Part of a small language model's weights: vocabulary 16384, biases.
MLP neurons of a small language model. Each row is named by its layer, matrix (down: output weights) and neuron, and shows model dimensions 160-319. Each number is 500 + 40 x the weight over its row's rms, rounded and kept within 0 to 999. Numbers have three digits each.
A block is one neuron, or neurons of one layer that tend to fire together. After each block is what it responds to, as a language model described it from the Wikipedia text at the highest values.

L8.down7:501455477418542461567433493486532545507504483434490606472509419523543440519403481484504446485489460510526449493493491576524528517574533503423502482522529484484521533450487462566512547501502574432507437501526501488519528394471520526532489476504486491535462544593511502473445531438455478480508566427534495481532539503396542455492485450494495503536481559431535554523447512529504524516527457545511470475505517496496460515488519514426496436504493439532529543472513482481543472514503417
L8.down77:522522463474475504547413499511459490473519561489542509469542498453468502545576476559512486516508509525557551549532470409543504544488586482443541528469496540514460552536483526509492605491557553498530480479514448478516449516477478571466481522539485434498473479401492647479467475404512471546548535509474541479491440454473481508513462469498546440557464464566494451542485475494552487433581420496495522508444589568467579450478524583450522458546504533577533514449479515488505451465523487
L8.down192:532528448539451552464444470497487403447589500553543443535532475409509544480515525502454572525464564433549522509469556498513542474482501515541469512511478590565558458489528549487443504473501516465519489552521585474532414423507580512470478508485491525503620513542570538488512497500447464516513519511476463502426465445509498479527517459428448464546510426524524463463450516486475517577508459513543577467436520492490463522511488469565507481486402452531473510535517531481493499507472518
L8.down621:492505437520490540486503517535494477457535517536512561469419396494412486403440475542487472438496439463540557492593496450518468507530442455532459552528533530527484470532509461484601516479565490515518563534483500478514429465459456505387463431466520468549566517438489588415521562543495421531497513573429472579501454472450614503536470497503552521514491511485531452505534504517504524483524410440474460505420552548535505473500500525518503526517485539439524479538534537465518482500444530
Responds to: Name-initial fragments. First word-piece of a personal given name, often after a comma, pipe or "by" in cast lists and results tables, e.g. Sv(en), Dr(ishya), Rav(i).

L6.down60:493509444538539551575524438504460519452578488491548539457486564506505485525532529406469533482489475505502557474572512483537455497562488507564540515547492528489537476503506490545522491567456534484465464526421532475502529584513489481565510531557477484495441451437516454525488479488564474551458501497514552512433499513464515518553500427521574548420396483496515557542459543429434544525449540502509504510531435534493472571435560518445543540555491531567514538455499524473444556474518503
L6.down226:539468446540545533560492468532601505451528539503422518529455463540476512587494531464497545556491488492564444463446429465462522526539498500528455426499505493538544506503595481476516534535509500491477470466561503520529484546477530512480529442492533493527470525501480427469461504520549512506459577510498462436505567479484540469485456521550489479472417444496468495528486508566449548457464582532435447482534563573480506538475559439470471453504476481478533562524441461472574535446484455
L6.down256:467544510537461477571499453539491483449510453489545504456510403526467565389389510454505525489540503524569515509507478509615475516562528483561503579481533546494530501497457477464472506528454422510541588422548441488482467469546502501563497504517556540497586540419537481510490495503544502464528535546481501569468523515565467507543539463504488520513524473421565469463519496513506444529488609462474397479503542532519499494498490483548477502508527508480553467561480481401500497506532574
L6.down293:472477471526578466511566509559455436560442440406500315503430536452469544450520527526527474517493562494494545519446453504480479524439517502537539517488484494523492510483514546411575467516485519568573526527552475446514463507453599435459512577470478556511527520483527439441539565475526523507528489498507450523485539509449462551520470461526530478433534557497535509493464526511482527535492539545485500544525473462497525527494569539533460398547504440530504543474530446506556514526433484
L6.down361:519529438483461386492497504503446518524520474499534487456564465459506507513567470547583474527526566488541441464538498473543451497487506472499500536429478509488490532561504540516435547516484456565436446495460502483494493528533549578499480480533522470471563496451508530469483519459559476552472454489504496550447532486462482535463470499464525486485542480487583408480519516479545549506508535510536451446455434489479567537447504436547534520567493505431475487434470540470456556423458560
L6.down406:454530426484481565552499507473434522581519460471463439461551526490472518458516458454457507508491525543471548466551462519398502580513461471592572486457513507428580510543520499436459577561494536477529461442459478464511515529541491447481423481478509542517585560497582519508486416473528521462471491445477503452493503457523494461532481465472561475472538491531517577432508420482466536487459458494536484476461460484492554563480540486538505519505563450563384564464463534526529516533477483
L6.down480:515514491541474534555417486447447396486494477488554418505519511540508500527555504460477483442472582521470438466460460537556513433479521524559520496510480548543453528513526498399471449548477550544517519513447492478470477502515485496533486495538547471456554472515509429576409501450552542498504472567468488563462517494586552540469490527556507609450449510423484563474557518453450502469488470486583460454499412519567517522480505502486420558468537508517503498524476542421498502543454560
L6.down1124:518544506488459451489526513477570479550488489489513426570530536517466509501558539429468529445472474554476528467575466437509514528477507425569486551553518474515488486516455499513481440507473459560511511502574484468536548520493502428557466469369553483562544477482506445563502487507557541531446469534485580442548541491554469508466477456505520564512515519533486416503405493504592503498463444517560524484490463467467494486433506463472469481496488548547492433531515484459497551580505501
Responds to: Name-introducing words. Words that come right before a name or title is stated, such as called, named, title, known as, formerly, and introductory commas or colons.

L8.down224:498468513504484430489461505515444551450525533567592487465540511503444559521492487472554501533547532548562505492480450531431565483451493470490497506538518366481556487496476457512518571479487529526505501492498538557509561528525510480481534504494492492488442530503538505482552530481552551530495538472488447490515596457456529482485534479457478480504461453427478523450440512509492462532483471491522520474487462502610470549492510491535492610480442434534514538479477539397581504483511487
L8.down280:526504517526502476467471475464488545477495457553503600446515548462470528525446557454523547480549497421475452513436503540499476536508449437602570525439552412506568556449474447447491495507473533514475555507539482564434498472480434493557491468467488499417531501524490505453501495489557462541518460521515583531488561415443534462506505446550525491501485533520539480433499501507459531497513454459548563502586445473497444526476557480440488534484554518494521513511497453477551449494451571
L8.down395:535545399550545431469523491472482419508521495516473479478491447524507512562484479530514513500537415442592447498532506505431526522528501505504473484456584427505542497464500502458487517578489508546459538450494514522623520424524468495440523551543558498592422542511486529477449467454498535496524456475499523461438545479546437597411507553552495539505455485544519505499480491494564460498526511491544518504530541545510497447481518453575479473478534446468516521494454516462480436529442489
L8.down1119:563515540524474481511437644520486494394490509517422473539515524471526552472428488561519495465443464499526486528452483537464506535502472472512519548516461440523555486539479457377455453528575420485499442547466440511561479480493439532485549500498538537444577469521553517506530489500553588542526495517477479563475517503457455555454492495472520494405443512488546485482557545413522527531468511528512523514508469518494507535482500558482461485535450517473541467523498503460567472574503560
Responds to: Ordinals and partitive words. Ordinal suffixes and ordinal or partitive words that begin a quantified noun phrase, such as 19th century, the first time, part of, each of.

L2.down239:491456476523479482553448541528562464573536555558519444556531467528497500501498470552505484528513530508497466504520536573474529503512472539571570460504493551529497430451515517580497491569479479538533481530444510499551477468497489484439488559420577461517430509521555446539473472456565526522411401453467497475485483498521566507503529526560470516475457453548535550558480554480489468490447457528559564438465510507501536448487567484501535515506493479490505490503491497504489473508464468
L2.down252:515515525504515494470434460532449533616562511493447372496479542507536517569517470520568459527484462504475480530528502542520500492488459445517547546511486564536470487499526492438533484497528509552514468494524481484529492489525484522438504549415513524472427499509457520483461531455535449425501435534416525521486508513496533547539438506444428467501498476537524515537481478516447544555524564529595434464535408546483538491492474459501551438534492396518581508474525460510517547461513525
Responds to: Table and list field separators. Separator tokens like |, –, :, ; between fields in Wikipedia tables and lists, usually right after a title or name cell, e.g. filmography, locomotive and sports rosters.

L2.down850:507530460464457506525513430488522521533473476514409545509554455480498549463478526501485480440501514500504392508500502488496523507531528509472543537508523543487544461499528606458511542550504477494529529444524504531524525458483515490489484552436491509548534509530547480461490467485490568517614555468424445531447568543464485522445530485536464533522520494488484528433509507473438588535456494497397508534445521435465527494481530491482508489487571506455499485524416517509474515534432554
L2.down1002:517496521540504487464542535479614501546537470515488507479508502511561454510435503482519508511441564469570445543472505537458569509552477430518484477523557537580524490561426489462534532519521539542444507486517573520515469567480529543436517609470478522515450553536448553482443499515483518515496434450462589485535504475434549508543451553410522411534410463471505533414472496458483556489472478461517523462466471493531490505477495507458470470523587467497487540503451472547433519417551574
Responds to: Quantifiers before nouns. Quantity or determiner words such as two, several, certain, various, few, other opening a noun phrase, often after a preposition like in, of or over, plus sentence-linking as.

L8.down327:547484507478419462535457443445514490528530504496493428492501571467477529524473489490523505494450532460462477449520507471495542506499496514577505587457492500467481517547524510516475514547412525536436431511551488545468488508498470527472529558492448542543476454562456459534481472418492529481575426500538485518476502457507488568462465503517439536483462467507495522479414405489468470479488568487563523492529531417600533524456510485555513557525509484520560547602397449477518476572553456
L8.down731:486537437504527508528557432542536504478506498481443412535449558459475460573465444521527531464496558501505411440464427555474496547531603533447514430473473546507548467541507434505494532571543547475508470526516563473494470538557475481451505491492482492473448546546547504469500473436380485568509586485503479471510591528543517539560493519450546472538526460450486538581468513469563461497497483452468557514549549481517530483459498506583534551455461589501511494438513395495445494460505516
L8.down843:468463528555402445520501512467471508428576445554480497536449538462504545471545524469451410517465519488502584467470454450483495468441455527541468478450419575493572509479556486515404568505523526510504465462526503461569447526489492506539478481541504465556546554593490557539489480436521499494543439533471496523483518499508524564449523466488554459473493561498526521488481486432539496524507529519523501544542412487532467565470599520439442545490554555543598497563551478470536504507515562
L8.down1120:451563502524468383509534515479533454430516518498576336543416538458501569483548503414483475512499514483456534501507476444483479450532509451517450531522512504574530543535549546555491541523493536470441473523488535463509486501530512467518561531488513527426600533518559479515510555507542509431480556553469441547480496500533532515565479509498462485511501528492497504473470479524508463533532520515513508583497508513520516519525528510534550508440523523442433463522535453546494547512491530
Responds to: Sentence-ending period. Period plus space ending a prose sentence mid-paragraph, before the next sentence starts, as in "in 1922. After" or "at N.".

L2.down670:516442459441520458488521537490527493505535541538514479433431522561443479471493527594487453527495496531489503478507556566496443439509480553544518473482439562468446439550484493477451472579475527560465488477537503459501521505484501440512515526432462526506468522531516508561553526473505434418590564508531490550565524469472488541458464554483518559518470469480558555460445505491460459442522538443501504565546518500511495455550538523478518470545539454471470513517468507442464548466471549
L2.down1032:516486479463499497488404546496487547484520436518495451458540554482528555482506442539498510445568573482488463500513490515533507482493535522571476434475423534533426482539537506471469451536513526471427436394491499476561489516531480486469516534470385524489547516526505484503473429382580504527507527587519551531513575472474464543503483529507543520574497441525440483510522518525470538519469547495491564504509516499498502447508482497479549504482513448466536412559565367577513450509569534
Responds to: Definite article "the". The article "the" or "The", mostly right after a preposition or inside titles, e.g. around the world, Beyond The Walls, The Martian.

L2.down539:495491503527480538580546581534502485510437518415544468516589521451532473532512454472482573516484411466569461534519477449465516554488555496463521494500416515474455485533658494447466444490533532446507492554546497494542487449477527464451498480509518570516535579507534533455430503448480505464495497443437480444464515471492483457557463453474506473458562458463566498489510498526463548530523418507546489463496487536499509467519492508460471543503492560475561496454505477510573512516564494
L2.down694:518513486483475453467550538520461508532502502494414572538502530434447471530498446522487491578493539500493495508518495467481474589571470574585579470506574525558435462503556495517496523554482496552465561458487530443532478461507535511500497430516500531504574525483461545515491573531503502519503501432458432551493511519531535519512475569497543470556456475527435505489477480557576563544493570481509589515523493524510440524417535498449471474448497501557554413492434539567505484485465490
Responds to: Naming/predicate linking words. Function words that introduce a name, role or description still to come, especially as, called and was, as in known as, later called, or what was.

L2.down565:416526492531436500519492542514515446534467509449478490446523478360538497497525490488424523500473477422521574433529526430566552562479439508500487505452475526527526518543500447471465507498559517529446497529515472505549497493524546506466515496537512566542511437509514483545515515488485552501468392602520431463437477510466477550480481532494443465490489498482544489528498457460586432538444540518585482478549444471519500549502467477521487532587513427457562487532535406541530463482478445
L2.down1219:436485450544512462476475531494502569498477504565476550497509477522552480509495444486537436502492522485504458517492549532473521552506530478506556514478459500495570547425540460528476527415494442508495397458476493515548451549506462428452533596521471472499489482544478467449486527471569454487519413528494522523454491415491496496505448532520494458458428466508465549440505502438476495502526454489525465390476528445448428594504481540490433549530490425402505504474466552513505468533541444
Responds to: Paragraph breaks after sentences. Line breaks right after a sentence-ending period that closes a paragraph, often before headings like == Cast ==, "The", "In", especially in plot summaries.

L6.down187:431517574600487500502489427489483552513516532508497464530445569469542541502480579485476459540542506470578495538547529488498499509471513532521529486474448519454535478520515521567511412428467564496432420484512504542491513506414541517430461501445488457502495529484529501470436499469530559481470491538459605444500559439563512531538517508528413540513548421541557574486490548401509563462496520456576548483526443496522485471507556511492551506531496446445493547498506483465445501410486513
L6.down355:460432451491477497463497463520489500496548412520504532530539502464585502451555492507516505429554539473463507579577520488531461507543492570503471472465520498504473457537479513505548535470551465536511502496476501509529489446517502507472520427453540516416559483577542513582508522486499470549508430554560539426526533524535513528543474452473566515515520569489561494449482479523498560493567499459496496472564504516564530455478537525542519471506566446481568459518515501456494497486496472
L6.down372:516501521513402509536519499566550529413434478560471427526528479450480508494543495519501486521543497538543456515506510428513457543417430540470453477489535507448466459541462531501486532487534497477446527445530494536545553548549594534535469467550480561427492467488477548490432503495534543464507507546602463446523552438504464456504436560439453519523462563445506498510516474460521453554485531514513483530467443439519478516512455406478487527421509495520527505523436556453520553478486513
L6.down433:482538476451543411499532504471462458538453508447486425519621536494487533556526540477568482498551507555410487498536530478516534559507468451531540478490508544567508531502486514504559446557471474503434500407573488525526469503428514535546560521411465513408488524532559499546493540518474478463493509507525538585406523473463453546461415554430480504445547502513475575447466513509454562552533539450490505516523526491458481471428543502451512462559533441547448501464500437571523542526527476
L6.down522:516472504487421577496533503529511507462546507461468391503467544444451515518537539504482521478482543558489529492385500467436541459507508482568500485464449507503431442485514437509408513519501554496436509464552532459594413578535554535505598523493463519522491499509481463526425506485498529483520534491486488433467521519513517496460451551514475517463514468490554557494488429472478567554473461482481593536412460524528473533490502464478506505536514405483538485577555489509504485505545566
L6.down816:530489376460517510487426409471482526479520496489479561545489509506474494534524509469487462485514502509461427535513456484481537510492553560544594468530521538529560535524526445455498473532568534484530429445517475507499480465553468508504458507519491485504481473466485446538445379494550455499513438566510452472479514473512519513502460498508558481543452420494554471506466483478483498470512531476584473513535536424475531505497527536537462525515490434516401499478498513556527506437597494
L6.down1025:519465509475421473553528539480449529526483456465470495487417483493479508583450513468451528522548552572492557536507503481480440504435447435504485463535554527504464474490544502583462472477513575510479546494465498500529503556506475459526486522509539488472489504474469515403424432600542505522478439505448469444461456510550493539557454512497462443547467573516491511463500538501484533510441513437501583501526566506504488477539510485414505428505527491571447485540526484536473465500492559
L6.down1274:531483487534548528455491479562434530486498479445547413466483504518513485457555517520528523532446516468489432457487559458532531487483459476565414464498534599438508449465581493555493476419503477444517549467474550534452524534509501536505474552531486566487576480504506581457439477527557512437455469528520554501506506438507514550474435558391502500513528508461462487541525448563507444507485534496486523540493477441504533502438514539525541541513472501469449524516516512516479474558577481
Responds to: Predicate-nominal article. Articles, mostly the, opening a noun phrase after was, is, became or as that names someone's title or distinction, such as the first or the all-time leader.

L8.down505:501525591468495537490553456533453481429511481493574437544557429488519486506574494460543478529556530456387455469519505543510559532477516522483545543495524505400450495447548496480464519447462503527543483478512521418547447541456472532484454539542441480557506492532447592478440505515454491501411505498472477479448478529531541483534553539536465548539454525492441500550571487493488559518492458488489504491519448551576550439516505491484453464446502435477510447557528472454526496466498553
L8.down612:547508510515503542517500540603527535497539498539485546464506516486568477504526477446435564515541476512513614448438480535466481447513554543489507477457464518465517455498411525557480493546519547484443432486457530536523497500538512562514502514493468451430516428518489487472410469544506485542459494544516510590514516506507526488475586545527457480520524489460457479500482494509543525521473496526508551472453448439505499557484503472469472479474492498510461506532415552453536499519581389
L8.down812:515452527457503568466504553449529482566518485500537425467475441515548454504503475478549497541570558556525514464504547545513521561435474477437490484523456480498509592485487539499537504525535532475538429511478491517469433460577518519515479466535494525571443513468451515510474436500557479471502515566489470596394521450431501507505548525504528503453522442552468540501529502502493534535470491576469505535520475511496601552497506538505476505525540437551475500452496570422476465531567508
L8.down1084:466514502479487474553489423573495537494516523532482341534536477485480551508455490494504538486474481505493506504499513512498408436436543498547423552455514480487572555520401554493462453533498505516542515485438460519445502480459507449474469554582513477566503471514478514452417472584508515444489508485435543500504490512544512527503499533505456482497389489544487499443527539439508533508480508436516481494552459544465495503520498510501413502476552587547418470425465487511477589459504525
Responds to: Before a surname. Tokens just before a person's surname: job titles (scholar, critic, Colonel), first names or pieces (Jean-Philippe, Ni-all), and dates or separators in lists.

L8.down255:479504584488450532554468520547502510504518472502477448520475504460539395474429517543497451485522561520499477520537465466468542511571514532602513472466476518473432504479516540467517589525512493542454525517507492509444608452479481535442453426451507512439510517531537503567489509541540477498575490551459439467459516589467456489580493427441419506492482475531475584496475506528440444525499467473551542516531500577584538476550527532473454547480506479542544556541517572481566515487492509
L8.down905:457526480472477486439511525563487469445531451576556385467437525492535563497525466504508515491506459513518447499532550490480526477452504561515528417559500387512544445515483495529536497558430445480529521477555476497525646525491515513539531543475555475441433417553501494505482451470489506490524452571598527552494520473479509528398522412504511463485491574547599459486499563461514473518541481509529571444497461489528550477503481561465492546465519491481481526544510516476529510527482561
L8.down931:490431502490526517531425561530536527468504543470458503561429475426601459525454556462463458441465531540419515491462525458529536495481455493633538451476527498550493539532425512478485506488505506452484436472503552471450531470498504529418428536538460581406526437543499501512547487447534523494502499513511535512517511512509531486524495450463540410452490477512448482545494504439411472523441463464508493536456452485556501599473527495510484482513599563429569576497469505482563528491527498
L8.down1200:512469446495422534501440466524501462458468512548533497524506491519556498514463524481472498437478528502422465435529531427516482605468458543569497410493527487548509481465481565533469501466444500506502503501556528497462466476474506538469499518494442520460480454522474503579459479539476477480497528495580432470449479521423507513484510485528529497536515484535533486459511555492499418550484509506563639506506457472480558572468491468490552572508518467477495578505499477436577562465510523
Responds to: Modifiers before role nouns. Modifier tokens just before a person's role or title noun in biographical descriptions, e.g. former FCA, first female, MLB executive, Irish mezzo-soprano.

L6.down173:548513520463557442492453492454567463576532506511417481511516553541460527536487484511504561538494521464438525467479412468484484471512540502469577423541436499462402496467486551452573564507571512457453530524452517495498572533437540552515556486507531447456537474504424419454527456463509546499507479471523544478550504436559466498458443557492455538453483461487459474544482455490486517530450529454492518556540500461507492440467594476474539539499463489509486526464469551494542523437473485
L6.down241:472551523455519505512452545495421469487507481497530392459551505540516557492467514478474496493505496581586560474551488516531487454551497421590523496525513481534446466551510564493519498440467574503487507537438471480473532474465429518480448496510488620529558516525456480507497541393413501526450515552599523489464583497495554521547466449511521531480563537458530532613464476485539473496445484545504509523515493553479567521469471531516501555553525459523466511512474544510421508488357551
L6.down242:494546494559508416579461474511430437460589533473476527486511484516562487547465474499507520546506487533472524517486528492477538470494434551518514538540478539514510483519410454423503503577511465504475523485460525543463453562547432539564569450482520525488523502502500456435417513504537477530545547584514565507475490520498473554497547489492488500509546555479534548506508461462482553500494533455584518490480387567439418452492448549501507464536491536496558450528547537542456578540554479
L6.down444:478483461586496470492538517463530511478471481477478495510531467589524497515526469482515545412447516526514560498501512498563456477507484451598504489448498574528557496472501510559514547557467509476528525471472510505541514549483449539513525505454572429484509527583469503469535408465499557426457482527488536499467445456468482517469511516499534496522493461539437455592478487476484488491555450500531431539511463531518465472509523437524477521447574484582542521477505473559468529546530512
L6.down517:505522508487464566459457531471499506529513500563435550543557468496581501433584510525458481484479467500451527504444513482505486424522432550528441468483509499497485516448488493503497553509520453490532503464506440477449472511547507516481478594471478505390474488542460483588474521459487447571475475510491488555453527466447494468483490542521468561554489437499458491546513495475537518486465442479568543532501535526473536523539502548461575479522464442506495585520494514555511523496443511
L6.down641:565569527486527486498513502496443476564526512481550444422515475467512453489551463439529547463479520499469521499496525499497554449529551497541545530439455505539506536489419574471505439520530499491545497487490476442501419523479441497439488476495452480514460520520450528500517523492503515497498530491552537535456463443529556562463487500463464547504470492489498425627497510487497443529538487497521469561542457462482453441421484444434467499542473502565552533427495515574520460505506525
L6.down903:485445494545482451516503508471430514562484523441501575532536533467507506515443501521475506548499497474500494474459482420497477543499504460501452490533535477469476500550511452488488500514594503507550476518505480537419496552480495531522469552451439439463546445508573494514457450512449473536402387518477589552442456498405505459478518458502523507438504536474553559510510485493460515455485536487549463501515485417468529524539512505476550502555525512553487446543533512494504550483516530
L6.down1175:518500477588491440470495448553421500437532518476501482522513565503529498508500485501510457576513464503493516560514504479495512459548484495598514502533493563457589488537578521499437501575485510518523523506470501537504512541554541539587535485510545470576469490409475475479398456456512482495523503510445488496458559479491477496471475485484471541452549504446581517518513491479546510480504567392533504467512421594460445562524465499510503483513421500548480413489523424488497552554501460
Responds to: Surname-initial fragments. First word piece of a proper name, usually a surname already mentioned, at sentence or section start or after table pipes, e.g. Fe(hn), Ke(eble), Pres(ley).

L6.down135:447429458538474528439505507471549490480575459502467427525563529477513514491556409481449549511533491514449412466481593530539435486474434509579550513515488498521481493548555510528484500561476516528503439524503437542461566517518597507522497415454502496505446551471486555468449549423434543547490542460516558487452589515500463527479519550500451495546470500468464510550494485488433492452490523476526476471529360536491452464515475487522476546438516536539538506383532493465514415451481462
L6.down276:535512474566520449555510511510520517557486509570446462533506539480471508622521458513504465535550486515455514491468508515475559573461510493622441563545469466485501459532511514548451495540512513485468485525548520531606524487618499482468549519492471514481458564464508521522516491518442534490498486391485452504484524526509501528553444466533491567573528537474585445534541517558460553484489450464546519514511521466532460558460537505536472483483480542434484459458460527515485434532548505
L6.down518:476547471439460493510582453546487545426498461563449440525512567496477448491474511499456477519579471483538487437488606518569537468458495474534437450462550574447529571499501511547489481470508520502465488448509553539508550493517460467446476574555412510493554454516508513546465510466490526495471458519500487435494524504479508522482550497500541529465467482460447462453541471472594525466535473489592519541556411570538529468452485532533482539473484593531548495593522483460518520505506477
L6.down764:481493493473449491549509500470519558489529485533452471461490479504563516508487510464502472530563567526551548492461532479507477463472498497479479510474511498474477475501504494461538464504553503496460529531472470430452533526546499497571551589516552514530566480535545492546497508502556482541510488431589552497462450492476450420506503488600463525554498436556451504466549498514544481475432496573507572527484546516478528513455528532544453515474485592468470492505472427480523495540509440
L6.down909:596494437524501518518449495471542485510551521517528331521458554443506414478524502527535494493496507502440514488516498556489580498483512495668443499411537492464538567503466541538478540498463493509506531488468504480492550470547565479528513484469498540450519495502466490524506461476520441478492448505594499446540519561457522604574507525547439472557445517441521514496494466522512457520517496463464496465519507487518515435440482522474489495507522538470507482495547457544481532493503502
L6.down1093:492434518535580471560498489451506576505533495513513530507504515542537542476446463507517595490470514554562462497508483480467567490415550496508479487547475521473525499471550470506442449453451465505469478493476471469452507467464569555422516452463463533545475485457475544433508403477536582481480488408517531490535491438501460584431442490567502490526436465522436445467456489382502507489481474542424517478519442475482486485467553534507540491559472482520510452389591496551491496506513522
L6.down1149:463580507522433435519407498492479568535515512497475554500495519530491533486457435581482538553490509522460518346563511561513514561509428521523419482484481473434545427613517480448487513507492525510470501530544480522492536549563445489474490452496578492491577432445523481551558454438501497469495507489528447483469499522564457564438467450474470439546484495539495386560502464513488488513535467472462448514512494492522479449454490552476561504436524494425531524497500519456569497528445415
L6.down1211:491459501560452467467482512497430560473551470545514371497495537471455510491507529457487508408528519476485430458463480546502439480535537474598554471536509528512488535499458538465446531524458507486462430528466488540490486490543541506470524533479531523527479474497488477486476448442504494510481475529564540441491539523460491552468465485511434536558532502528563415563531479505432450458483547463538476507539466462542452504479448517560531499591528539469510479481481489591495478541473476
Responds to: Wikipedia paragraph breaks. Line breaks and sentence-ending ". " that close a paragraph, image caption or heading in Wikipedia articles, right before a new sentence or section begins, as after "==History==" or a caption.

L6.down13:487480508563496487424546492520426525513512507489520532485515462465477556536450525500433544493545496487516551534486559546493558500493572440485529495500504519488547496572515512506483485509453548581474567567490567428531536569542442544494573482506549524546516511488454517490469448559460518512501479496450477481530532471479492461527505445448537538429489441490531521424593498549579516514470462481507460518450469477481512525474483550503461512522524493487469527475484506520459505360422573
L6.down41:545438489504431479476422477478539479514507381490547564495504533451471465512490548548511506394533512489497480590510509416501486436477485520529556524493536506541476523509423549488543550493494504521487521486431528551489490526490513497407465505477509519473535484517441532480524460554509543478520488519459500595475461535445433516495401505468458498545532477466484554454539511501486450526433489485532414613506527457490515473400488472509525503471529455435492548463499457508523454553466510
L6.down222:491499469513487516526451429524532503504481487423551515454426515525503475507437517489424582505489511507458490474603504443490521563474537528547457519514522432454519514491461518529504481451474512516469499479515545521533555470467510538467489515463508511504490518516481494502503482454474458520517424530562544448536566537513499562544545557449565484458514426425533509555553490490469462545483468437559440467472419522494456547473500480507412444493547518477585529520517486451489485455506577
L6.down626:472433517551547591456405435496519527604469498567468518441476536484539537489461483453553500503425553458470489516582484577511531452537508511644566464483522447503459458537475511452517445575453465529506515550544576404541568507476488502405526451529544469445480511446499491563432439508481508533468508486483558543455533481493506468486543505493519511493447479515451575485498543546483485501508535536536458486545446556501482509449534545527458564578544481517544515493480464501474481447528448
L6.down627:494534545474520552476479496513468547547511443472505537524441531491517494494472440475435578587497513507508516539475495514502530533507385504600498557483576426514534504545495498551464487483439429506541511485506517493482584545558459468466505599543561524446456488474490469416502522439485483497481456520583525514536451502516538558518479488460498467556546494477562448484481547558491423528534448538476507465435527471509446549597513554534474439496438431451527516536528499499423535479476535
L6.down773:479460515478498545507412531429433508526558486507475438538567600517555490465540472493451418585562441546494492523522527430434556530524535481529495475493509576509490454541534453501522430535522492477529492525539448492464493497513526529471516455494485508546531503491477453455487460552555512511492516472476521511493453516532503470552440534518489454411514434542473521466513528474484534452501535523521505522501508525491543584436436409477466534471477505565466478449460553504479505497453518
L6.down797:541514466536510472486498441506494460471472503519475495501479581489511516501534556454535459485522456478572527467468518521500504604447555420529568491414503482482420520394530460501544486466499491536536512515462489495426500470491454559501557581471549452462511495522526522471530584565498501501592534502425455517495483549469557538465553480479434525550506458524504508480517519426448536493486450476469403499489508458478603486525505529509503585490462564467609450498542508547460480448466545
L6.down1167:518535519506494476483502457495418465420473519529454580444547470473519485558460501443541532463406489499501499536411513499446457457503486487534573492484523523470503589438524524533475523464496568509523427492563482452497475517458536514482466433499559476505568512460573535449439487486489496519558528522477544492410492482519560498460494476507475478501528530484537494494501404489524535534488462432509554597548541525516508530492498490424531502545529515541530472454481463486457532495480550
Responds to: Quantifiers before plural nouns. Numerals and quantity words opening a plural noun phrase, often after "one of" or "into", such as three, several, other, many, only.